{
  "n_layer": 9,
  "d_model": 512,
  "n_head": 8,
  "n_kv_head": 8,
  "head_dim": 64,
  "d_mlp": 1344,
  "vocab_size": 32000,
  "activation": "geglu",
  "norm": "rmsnorm",
  "norm_place": "pre",
  "norm_eps": 1e-06,
  "positions": "rope",
  "rope_base": 100000.0,
  "rope_fraction": 1.0,
  "qk_norm": false,
  "attn_scale": 0.125,
  "bias": "none",
  "tie_embeddings": true,
  "parallel_block": false,
  "init": "normal",
  "init_std_qkv": 0.0321,
  "init_std_o": 0.0,
  "init_std_up": 0.0321,
  "init_std_down": 0.0,
  "optimizer": "adamw",
  "lr": 0.000743,
  "beta1": 0.9,
  "beta2": 0.99,
  "weight_decay": 0.15,
  "lr_head": 0.00615,
  "grad_clip": 2.0,
  "warmup_steps": 547,
  "schedule": "wsd",
  "decay_fraction": 0.743,
  "decay_shape": "linear",
  "final_lr_fraction": 0.0,
  "batch_tokens": [65536, 131072, 196608],
  "seq_len": 512,
  "doc_mask": true,
  "train_tokens": 762400000,
  "steps": 5827,
  "dataset": "wikipedia_en"
}
MLP neurons of a small language model. Each row is named by its layer, matrix (gate and up: input weights) and neuron, and shows model dimensions 202-297. Each number is 200 + 40 x the weight over its row's rms, rounded and kept within 0 to 999. A neuron's up and down rows have the sign that makes its largest values positive.
A block is one neuron, or neurons of one layer that tend to fire together. Before each block is what it responds to, as a language model described it from the Wikipedia text at the highest values.

Responds to: Word after a preposition
L6.gate293,195,138,276,179,226,201,295,208,180,138,255,272,191,243,301,228,237,187,176,212,199,135,132,234,183,148,263,197,228,250,204,209,219,207,150,160,187,163,228,154,242,185,211,252,271,223,267,118,178,241,130,214,196,207,187,221,206,199,135,250,170,201,184,247,236,183,192,264,244,176,218,130,191,152,173,174,158,228,222,200,208,195,297,230,223,173,140,267,263,151,178,157,168,293,215,229
L6.up293,262,199,178,239,219,172,259,224,206,205,152,234,224,212,190,296,234,170,271,163,302,258,226,239,202,191,192,143,104,130,224,223,244,172,176,167,122,187,157,185,246,268,187,218,160,126,169,284,209,161,208,116,176,236,213,244,292,238,171,135,281,172,240,146,220,205,178,192,202,209,157,159,239,201,182,251,197,266,185,192,250,191,191,211,162,216,274,96,206,170,227,214,184,200,201,208
L6.gate357,186,187,163,199,154,122,300,251,184,182,201,179,242,287,206,193,200,206,253,208,228,196,171,198,240,162,214,185,219,191,189,206,272,254,147,184,161,192,188,203,264,209,229,294,307,290,194,214,230,114,253,253,213,187,162,174,181,242,218,234,234,146,197,203,207,134,183,208,219,184,191,144,263,188,167,242,157,231,217,155,223,151,185,185,211,260,303,216,175,186,210,206,194,171,270,194
L6.up357,178,229,206,190,175,241,243,181,177,163,210,144,137,249,167,176,207,172,221,266,213,243,196,183,228,201,164,218,201,223,243,197,226,159,257,190,245,212,165,196,202,188,172,229,221,296,158,244,175,273,216,153,225,204,212,175,241,169,223,274,174,205,262,194,199,208,157,176,194,246,218,149,213,129,229,151,164,161,180,203,236,191,196,161,167,236,149,130,230,106,270,226,211,197,269,153
L6.gate359,238,230,247,208,252,246,261,148,221,203,201,217,267,237,213,255,212,288,235,121,162,164,215,213,247,195,242,219,179,230,156,252,235,254,126,176,185,153,143,240,195,175,211,154,184,217,236,171,228,154,206,240,210,140,250,207,241,172,129,190,170,197,111,222,183,140,215,200,203,153,231,163,198,197,200,220,136,235,214,222,141,178,205,208,116,146,233,202,194,218,224,270,180,170,235,204
L6.up359,181,232,120,218,201,180,227,242,199,216,186,172,240,177,144,266,252,208,142,260,209,254,199,169,188,211,208,167,136,193,261,189,253,187,202,185,252,195,208,180,167,233,257,197,219,227,273,207,241,140,182,154,293,175,237,221,242,221,244,181,194,207,194,239,172,182,207,200,184,226,186,199,232,175,179,246,154,283,209,165,199,180,240,227,181,167,202,147,177,137,240,240,193,175,236,201
L6.gate459,182,176,267,196,214,196,227,256,265,177,244,189,236,248,247,125,203,190,217,186,188,193,126,176,192,175,257,149,215,147,262,230,227,234,170,122,204,171,207,230,223,248,237,180,281,178,279,191,198,132,201,148,194,237,166,273,214,204,233,184,218,155,190,198,249,144,179,288,286,160,203,155,178,210,99,222,154,227,236,191,272,208,272,306,196,249,239,197,191,206,187,215,225,205,278,206
L6.up459,212,154,297,223,189,190,265,194,187,229,216,207,185,225,242,175,210,244,157,163,179,165,189,195,271,168,197,142,177,229,234,216,171,228,185,204,165,201,180,191,189,145,207,248,290,157,158,158,194,190,286,246,203,195,243,166,199,267,147,215,235,213,217,206,192,194,203,208,194,266,191,185,188,219,180,194,179,216,113,219,212,192,193,150,247,190,147,263,251,147,191,224,191,219,141,299
L6.gate778,195,243,158,208,140,242,353,188,184,260,213,209,176,192,231,210,183,232,176,270,187,188,216,211,243,221,216,198,168,228,209,226,247,304,224,147,236,180,131,216,212,199,202,198,191,235,260,143,247,211,318,188,271,195,177,221,167,127,135,202,132,203,211,168,205,208,272,215,188,266,228,157,160,182,210,179,151,172,165,200,209,180,284,190,213,173,340,200,209,220,218,217,108,236,209,239
L6.up778,168,182,157,206,180,242,243,195,205,199,191,244,197,134,248,224,202,224,178,213,254,94,113,197,186,224,220,256,228,222,184,236,199,347,224,245,196,224,176,209,216,145,145,167,175,206,232,203,229,192,211,188,219,222,120,203,226,186,224,180,155,220,186,170,226,177,217,238,209,177,214,159,196,242,178,143,184,243,113,288,179,195,233,155,241,178,248,248,233,168,211,204,182,261,198,227
L6.gate972,158,225,248,250,174,226,268,207,211,152,162,235,227,209,220,237,299,212,244,204,231,175,128,213,213,163,209,121,212,268,220,203,208,175,229,186,168,236,156,205,194,188,192,227,218,177,168,159,281,188,206,241,103,220,258,217,186,258,148,291,110,205,195,172,252,168,251,166,175,241,235,199,244,133,191,197,183,204,247,233,263,81,216,285,222,193,336,98,273,235,121,250,155,234,272,192
L6.up972,223,239,270,261,195,183,194,144,180,207,189,204,171,150,241,252,230,254,171,286,219,202,209,159,258,242,195,221,189,262,177,163,261,221,191,190,200,257,215,211,235,217,218,236,236,205,121,211,177,201,201,243,214,217,236,191,148,175,231,206,195,156,198,204,154,220,207,195,247,185,167,190,195,142,227,178,181,204,212,183,235,172,263,186,234,192,134,171,246,134,213,175,120,180,262,274
L6.gate991,197,192,235,195,228,228,254,139,253,160,201,223,188,221,182,165,143,229,128,200,250,211,119,144,139,174,183,232,207,187,236,144,261,213,170,171,192,198,227,244,191,184,221,258,235,130,276,234,181,295,231,244,194,240,172,179,194,200,176,234,213,196,213,184,110,179,242,241,176,255,186,173,147,83,143,234,166,156,223,158,255,203,191,250,113,181,201,137,287,175,122,229,266,202,273,234
L6.up991,183,224,234,182,131,178,208,264,215,199,168,114,158,207,196,198,243,185,144,179,257,218,228,141,164,237,204,178,161,235,249,155,260,234,198,260,207,181,148,272,184,232,207,237,260,199,166,151,232,104,196,171,202,256,241,269,244,228,131,249,196,195,195,186,277,210,207,198,198,209,147,187,226,208,198,181,110,222,200,207,279,216,232,191,180,263,169,189,273,177,205,211,207,179,155,214
L6.gate1259,254,197,191,194,225,182,269,172,176,189,202,252,230,182,231,126,233,148,239,194,209,171,128,211,188,215,230,229,187,210,243,195,223,231,165,99,219,147,169,191,247,203,202,157,197,224,181,200,216,221,117,199,184,195,251,192,161,192,128,219,259,201,184,229,204,146,214,206,226,146,171,206,194,136,172,252,171,236,250,229,217,246,191,214,222,240,229,184,205,165,181,192,199,258,226,206
L6.up1259,241,157,206,238,261,178,243,228,161,144,221,151,212,193,234,228,204,308,231,174,267,188,303,185,166,206,194,195,195,214,208,170,186,192,171,304,194,227,225,162,221,278,193,197,161,219,165,183,209,135,227,231,218,230,256,216,258,234,149,190,198,133,192,220,199,142,235,149,246,262,177,185,157,176,155,137,200,245,142,267,196,166,230,156,212,164,195,250,214,211,136,191,211,161,199,196

Responds to: Word-internal continuation pieces
L6.gate45,191,210,214,233,234,191,217,193,213,209,193,197,146,234,198,149,190,187,169,284,207,204,175,279,178,192,178,203,180,192,169,195,243,190,197,163,158,247,123,201,220,202,127,166,147,225,205,209,201,235,230,233,153,248,165,243,241,169,173,198,245,214,180,133,124,223,179,254,144,230,210,133,169,261,268,213,251,211,217,177,229,205,242,247,173,199,203,215,211,252,185,216,188,223,236,184
L6.up45,159,168,189,208,182,210,230,209,179,245,150,165,196,170,202,198,139,187,167,233,227,293,204,169,193,226,209,189,224,142,186,207,137,253,178,249,164,231,206,186,259,248,226,205,247,216,212,239,247,133,174,198,167,201,246,232,189,124,257,230,244,262,221,164,243,165,200,223,199,111,208,161,224,210,212,229,256,191,222,197,160,221,214,190,252,257,174,176,235,198,142,201,158,166,116,197
L6.gate155,215,241,192,142,172,174,163,238,176,260,283,252,194,231,214,194,120,216,262,170,155,221,142,214,185,143,160,175,217,147,194,203,212,208,253,184,203,178,144,191,277,229,171,163,248,254,155,195,211,92,209,197,211,210,193,197,184,198,129,221,193,131,217,230,225,150,167,208,158,208,163,204,143,187,174,207,231,200,242,180,199,158,243,159,133,265,191,268,110,189,242,209,250,205,245,122
L6.up155,214,172,240,250,191,268,155,125,266,162,169,266,205,196,236,239,242,222,224,150,233,264,287,188,176,203,210,202,154,216,186,161,189,107,233,189,262,207,181,198,162,207,188,215,190,217,184,209,205,287,227,183,228,285,253,134,177,221,138,164,287,196,209,196,150,226,165,145,152,178,172,281,188,202,264,223,225,257,237,217,227,166,243,229,136,184,154,196,219,232,120,210,235,199,229,209
L6.gate280,235,277,162,185,200,238,229,162,165,176,265,250,94,267,208,199,229,206,187,190,256,218,142,240,98,151,233,222,160,179,184,156,199,188,262,179,203,195,163,168,133,154,146,184,143,202,123,177,218,222,207,163,231,195,207,234,231,173,168,202,179,246,177,189,164,242,132,223,271,246,202,179,163,153,163,295,154,229,247,183,231,230,224,149,139,176,277,111,296,256,193,212,296,174,174,236
L6.up280,221,161,200,125,192,252,224,269,266,205,256,201,173,247,234,219,194,157,225,245,197,162,206,218,176,214,235,173,215,194,155,120,196,217,202,208,182,191,222,188,243,178,245,244,210,143,130,174,98,162,245,187,207,242,226,249,233,120,213,249,253,185,187,185,202,193,222,202,196,172,211,216,140,179,180,179,201,213,219,175,195,175,303,299,118,203,261,168,268,186,117,229,173,185,192,182
L6.gate300,261,221,228,182,172,194,179,202,211,160,190,179,158,239,97,208,187,286,208,225,210,303,277,237,292,282,200,236,135,175,238,171,214,211,189,248,200,226,149,256,138,194,193,209,221,191,162,205,239,233,191,163,250,196,258,272,207,203,233,191,219,147,118,189,211,233,183,195,225,191,172,172,190,172,282,170,159,194,235,191,173,208,216,245,199,254,230,181,148,172,169,216,221,276,248,167
L6.up300,249,127,172,188,224,179,201,225,234,162,163,204,104,237,239,206,227,93,164,282,213,209,168,244,182,229,187,193,217,218,267,236,272,167,166,152,178,180,203,198,215,165,202,271,265,148,217,154,227,156,137,218,207,119,159,190,146,246,192,157,184,254,208,250,198,181,202,263,180,162,205,228,128,180,134,260,169,223,225,227,225,200,253,169,189,214,215,196,168,168,194,203,171,197,238,244
L6.gate950,188,175,121,251,233,229,161,193,211,163,156,251,159,230,171,170,149,221,167,197,234,205,250,236,224,275,179,212,180,211,197,191,176,154,150,195,167,217,230,252,214,194,163,253,236,235,176,192,249,210,163,157,210,181,158,170,178,170,124,169,160,225,206,262,211,271,222,167,137,161,203,166,143,203,164,286,209,285,171,167,251,190,211,188,160,210,196,201,137,157,151,190,229,160,178,261
L6.up950,228,189,144,187,212,167,188,235,269,149,185,177,146,186,195,180,230,225,144,174,202,259,258,187,137,175,235,154,209,190,167,249,180,205,197,168,224,215,125,222,185,161,249,205,223,197,201,189,192,205,244,194,156,219,162,195,179,121,223,136,288,263,176,210,144,202,166,209,221,223,147,194,167,189,238,199,183,204,253,256,181,219,259,102,241,208,194,213,235,200,216,150,260,270,206,283
L6.gate1047,155,128,162,211,176,180,255,198,203,169,206,198,184,204,225,199,274,242,230,192,244,130,195,287,209,186,252,140,172,97,203,205,227,276,206,215,149,212,220,182,245,214,182,183,171,255,232,184,161,177,208,142,197,140,251,167,211,194,256,170,233,225,200,233,140,121,196,234,208,244,96,183,240,227,188,186,225,221,194,168,203,180,223,198,254,212,203,216,237,273,210,208,178,191,162,177
L6.up1047,205,163,186,237,169,222,196,149,226,114,153,195,154,134,206,204,243,253,218,178,256,164,242,196,235,182,288,228,167,196,191,143,225,244,178,151,231,196,250,179,176,208,169,181,178,217,217,210,189,236,126,194,192,156,117,203,193,190,203,176,142,223,259,153,157,178,220,189,219,186,204,222,227,232,200,163,299,274,127,224,209,188,221,175,269,184,265,185,212,159,213,259,126,205,210,165
L6.gate1170,214,235,241,180,193,224,192,229,205,215,199,188,134,249,214,177,175,277,173,274,158,225,197,212,166,168,164,182,231,187,216,156,240,233,258,189,173,150,139,216,212,177,191,195,166,166,232,177,184,190,222,226,160,216,149,268,164,207,201,177,197,200,125,214,187,175,152,252,242,254,110,160,229,119,252,194,155,236,198,195,193,229,264,169,191,156,211,130,169,128,137,153,122,213,164,228
L6.up1170,161,241,227,202,179,181,197,164,217,163,180,203,175,151,188,179,124,231,156,242,185,180,308,104,244,121,215,239,310,175,190,220,168,267,161,215,99,217,155,277,189,205,207,179,187,175,220,198,227,219,215,176,158,175,173,245,182,186,188,267,192,107,224,184,238,218,200,254,259,187,284,193,216,187,225,148,156,230,182,250,252,212,234,235,127,204,186,150,126,208,213,176,161,188,199,140
L6.gate1183,154,185,219,194,212,192,182,185,335,151,222,180,143,207,277,193,206,190,234,209,138,218,147,154,184,180,213,214,167,86,239,167,218,101,216,174,194,190,232,204,208,164,243,233,206,194,188,293,226,243,146,257,310,183,241,225,205,151,212,206,179,214,210,226,208,236,170,213,223,215,166,161,178,198,158,227,216,217,220,200,175,210,184,143,237,207,161,254,120,213,164,196,158,220,231,206
L6.up1183,164,175,198,249,225,280,178,214,245,105,186,196,193,136,258,199,200,246,216,250,168,218,262,209,118,253,156,226,205,226,229,187,183,216,199,163,175,123,172,184,243,226,196,152,226,241,228,169,250,215,195,267,195,253,176,168,238,170,262,178,215,226,208,175,172,235,188,150,236,168,121,170,165,191,189,170,204,200,279,166,288,216,289,163,248,180,214,152,229,205,175,141,249,209,219,142

Responds to: Possessive determiners
L2.gate112,175,226,332,182,206,183,245,235,148,288,191,167,195,209,237,202,218,252,240,186,249,227,181,242,239,241,183,182,156,184,144,145,168,167,169,157,208,180,226,184,168,211,194,233,207,205,200,239,295,113,169,139,213,218,97,223,173,186,206,199,200,151,230,147,211,220,143,178,176,214,194,249,166,126,173,182,230,214,205,179,236,194,220,197,185,186,198,141,274,186,115,232,202,126,172,164
L2.up112,142,247,205,254,169,155,192,240,201,223,175,136,195,230,161,264,162,234,255,264,270,224,176,230,159,275,188,222,167,249,187,207,230,142,185,136,184,155,187,175,221,156,154,171,226,199,239,245,182,188,197,200,213,290,189,138,210,237,178,236,183,185,172,92,268,192,199,155,157,273,267,221,187,162,282,198,235,154,207,212,155,214,133,212,205,153,231,183,219,205,215,259,198,137,210,237
L2.gate664,225,114,241,237,263,242,237,198,241,169,166,211,217,185,257,167,156,254,218,174,118,157,134,198,242,177,197,165,150,164,264,204,236,188,177,235,189,213,171,162,231,148,261,236,169,222,190,136,213,207,149,188,171,160,206,246,193,245,290,198,241,190,181,192,261,164,224,137,213,171,221,225,188,246,249,146,232,231,122,207,217,205,227,203,227,175,220,154,245,226,157,190,164,188,194,186
L2.up664,185,185,241,208,167,199,206,223,235,110,198,267,255,156,133,203,216,256,229,239,238,176,215,321,223,209,209,157,198,191,164,209,242,142,134,166,181,273,225,267,200,191,129,228,255,228,254,208,192,180,148,196,219,198,185,228,165,196,172,199,226,209,216,210,248,182,237,185,141,208,185,255,215,159,245,217,253,258,253,189,234,119,305,217,109,226,161,185,224,244,192,199,183,188,127,261
L2.gate856,221,238,231,267,264,225,160,111,174,149,219,180,203,207,228,142,278,196,166,192,249,187,179,87,189,175,218,228,191,248,228,165,269,227,187,166,215,154,195,196,131,237,173,207,198,234,228,204,209,207,204,206,286,196,237,168,125,284,172,190,198,275,226,192,201,226,162,246,204,207,235,171,197,140,241,190,240,228,231,175,203,193,187,182,147,173,259,227,283,204,224,246,224,200,185,127
L2.up856,142,240,248,243,175,135,257,237,184,242,304,173,179,214,232,230,210,188,211,208,155,182,165,225,160,188,241,163,199,251,213,200,203,124,231,136,158,196,248,232,254,278,264,201,250,186,250,169,202,250,150,175,154,199,293,227,197,197,262,244,224,206,205,215,187,226,224,232,204,203,238,246,243,247,201,246,261,257,158,247,167,250,164,225,210,219,142,209,242,209,180,216,193,208,268,169
L2.gate1117,228,195,204,165,241,190,137,232,189,156,158,224,245,123,183,180,253,222,234,274,175,207,207,298,253,185,198,209,180,233,190,222,210,151,145,154,205,230,240,228,249,241,260,149,206,238,188,198,216,209,175,216,257,180,272,151,162,183,201,219,218,247,178,159,202,115,189,137,122,215,260,271,203,127,200,237,235,223,192,218,248,230,208,211,133,198,201,242,206,191,165,263,177,138,229,211
L2.up1117,238,165,181,136,211,195,206,238,171,218,167,159,224,155,167,144,128,112,174,216,148,193,126,248,227,200,183,197,223,246,195,223,196,119,219,197,153,170,162,134,121,137,275,225,203,155,140,187,155,179,148,258,178,206,218,162,152,210,166,236,145,222,233,140,166,177,158,109,152,235,201,203,187,210,186,206,204,244,264,156,178,169,282,209,171,215,215,141,184,180,176,195,291,182,222,208

Responds to: Mid-title function words
L4.gate509,155,228,266,180,128,218,240,157,226,173,253,163,217,254,193,230,221,222,200,177,219,177,169,212,241,155,161,162,160,207,168,252,231,177,146,187,233,205,239,198,274,146,258,220,211,180,156,139,216,141,169,184,127,156,210,181,274,206,209,129,191,228,190,216,231,219,191,179,255,193,246,226,201,200,198,270,242,162,225,231,165,234,185,233,83,211,177,210,211,222,216,122,182,179,249,214
L4.up509,186,230,159,231,251,125,236,190,212,159,209,220,185,247,185,123,184,224,202,192,244,222,226,254,234,225,176,193,187,191,229,182,252,315,248,242,140,116,104,120,240,211,226,203,229,177,216,262,137,258,203,162,159,222,228,155,253,267,275,224,185,180,150,229,222,190,173,235,229,166,219,192,149,248,192,207,132,191,198,162,222,244,268,286,173,114,267,205,138,194,242,206,250,223,221,276
L4.gate532,216,215,185,201,261,222,235,151,195,155,190,242,288,193,249,215,283,267,255,220,246,233,258,248,233,263,227,223,213,204,218,188,266,212,178,198,166,159,197,167,188,221,200,201,269,193,228,192,201,215,238,270,123,230,233,212,188,233,214,175,174,181,134,142,219,137,185,240,228,171,142,183,143,74,279,235,178,156,105,205,214,248,221,199,157,223,216,190,183,189,298,185,210,176,276,258
L4.up532,212,189,164,248,234,128,234,205,218,228,198,220,196,189,173,152,223,215,234,178,161,200,232,256,265,165,116,131,160,152,175,168,197,262,170,133,227,239,176,247,229,254,217,274,177,220,192,243,214,210,211,147,276,235,165,144,274,225,153,204,220,145,196,128,285,205,235,224,149,170,196,182,218,217,260,207,171,192,205,194,181,238,248,132,114,214,241,138,184,297,209,184,242,264,177,190

Responds to: Vowel-final mid-word pieces
L2.gate123,125,240,194,60,242,214,166,52,244,192,165,216,153,190,236,139,150,133,152,149,185,195,138,229,191,180,261,195,214,224,221,158,175,174,153,200,162,180,160,184,167,252,220,194,155,186,229,160,199,143,211,148,168,188,233,223,275,140,202,210,143,192,135,183,144,201,145,191,151,229,159,223,226,89,172,204,211,216,187,257,159,220,204,101,184,212,303,175,154,206,207,166,215,180,249,253
L2.up123,224,196,171,163,122,186,184,150,209,184,206,202,201,78,157,241,179,156,215,214,195,198,156,253,218,266,174,232,222,214,205,204,211,226,189,243,233,154,145,256,201,210,187,187,180,104,208,187,158,185,201,216,200,178,211,223,148,284,220,141,231,194,253,198,217,203,169,174,170,191,156,264,173,308,182,170,215,197,203,208,237,303,208,166,150,174,201,228,185,185,190,226,137,237,206,191
L2.gate285,176,181,191,218,244,223,245,149,213,106,182,185,159,133,215,165,174,140,174,213,161,177,246,205,198,207,237,99,219,199,213,158,239,107,144,212,192,233,222,231,189,243,213,112,230,159,244,210,214,200,265,202,273,282,210,189,237,126,208,233,153,186,222,169,242,144,256,250,224,194,249,234,206,252,188,183,184,277,235,244,181,259,211,158,159,210,136,179,147,193,229,217,146,215,201,186
L2.up285,180,248,146,198,133,249,198,250,240,184,202,187,180,163,214,250,185,198,209,129,141,215,248,273,178,170,158,125,182,157,229,201,154,221,202,164,142,109,160,221,197,286,120,142,195,158,125,168,279,199,221,170,212,244,122,188,187,221,248,260,170,280,212,200,243,205,210,156,305,189,145,206,167,253,148,213,161,220,172,188,123,264,173,160,140,195,196,174,167,200,217,194,151,222,175,154
L2.gate376,179,204,215,177,258,217,161,170,186,154,220,144,170,255,239,152,216,252,129,232,197,119,96,191,214,190,187,185,257,195,272,126,187,111,155,202,275,221,240,266,172,150,196,176,219,212,243,219,247,209,198,232,171,233,191,282,236,232,204,202,169,224,196,238,265,211,190,147,209,109,240,217,227,196,285,205,217,193,251,137,89,211,183,207,194,256,185,142,179,141,197,180,224,111,188,227
L2.up376,161,196,120,198,212,174,189,197,175,209,246,227,223,133,215,216,146,180,153,195,256,193,236,160,224,235,272,206,220,247,203,318,146,196,181,246,117,220,176,142,165,141,174,156,147,133,169,140,181,250,244,210,173,209,134,158,240,189,237,255,240,227,196,206,176,176,255,212,245,186,226,184,213,210,214,244,179,213,188,258,239,244,239,212,262,242,114,215,165,220,247,164,182,204,172,189
L2.gate916,153,217,264,155,132,137,203,173,210,207,208,200,170,203,224,160,203,210,184,212,176,198,238,196,225,225,195,143,176,222,214,155,186,215,195,230,224,220,163,231,213,216,149,160,173,208,218,210,200,147,260,162,247,203,179,159,250,238,275,203,160,165,170,240,182,232,137,200,217,191,158,243,169,232,191,206,160,179,184,163,176,202,347,139,220,187,240,243,169,202,189,159,218,229,254,201
L2.up916,155,226,271,152,171,129,193,147,255,211,260,161,222,139,237,194,183,172,187,152,277,214,221,237,180,235,194,170,169,244,248,211,223,211,222,149,189,160,186,202,234,209,128,175,183,190,208,279,241,155,270,161,237,183,232,265,283,230,235,170,246,187,165,200,166,206,189,166,228,198,224,242,217,275,202,197,220,254,181,197,194,204,229,157,243,183,232,222,169,135,185,164,222,178,280,206

Responds to: Interrupting punctuation after connectives
L4.gate652,186,224,230,241,149,206,211,158,221,209,224,130,198,124,284,194,243,220,203,251,200,189,185,261,180,185,208,202,142,217,207,274,159,230,156,188,235,231,235,133,239,243,192,135,254,222,165,155,192,227,159,218,172,253,208,161,201,132,199,212,221,259,190,196,213,137,206,74,326,210,129,191,161,210,171,190,181,240,232,297,225,176,223,189,180,208,216,218,240,232,185,219,183,207,193,242
L4.up652,153,184,234,268,163,247,187,208,198,181,155,220,174,245,260,210,274,221,139,263,206,188,211,172,252,209,134,228,208,234,268,190,208,187,191,208,169,169,186,247,154,274,185,54,219,226,254,187,219,206,178,176,245,152,169,199,240,255,295,254,211,207,102,190,164,165,187,240,216,225,219,183,136,223,141,257,261,201,218,183,216,227,209,211,127,193,145,191,138,171,185,250,177,201,143,232
L4.gate1220,193,165,126,210,169,259,200,195,207,170,233,215,179,275,294,300,209,218,174,261,176,207,208,274,200,197,182,185,115,223,220,221,232,203,190,143,121,189,216,194,234,252,182,104,187,215,155,180,211,204,177,232,206,183,220,215,215,195,286,161,251,229,125,179,187,223,168,195,223,253,165,220,224,178,176,202,218,214,177,174,232,219,179,174,205,165,212,307,209,245,191,182,218,149,205,163
L4.up1220,190,195,225,160,265,173,258,194,218,148,175,173,197,151,193,214,119,200,218,159,253,201,205,214,164,246,124,168,263,197,213,235,110,245,174,265,212,229,260,123,219,230,180,183,272,166,205,200,111,208,218,210,219,122,198,179,155,245,197,125,178,176,203,188,246,192,230,225,158,139,189,162,171,223,174,204,222,221,207,237,159,203,181,209,226,168,252,223,174,201,183,213,119,174,152,213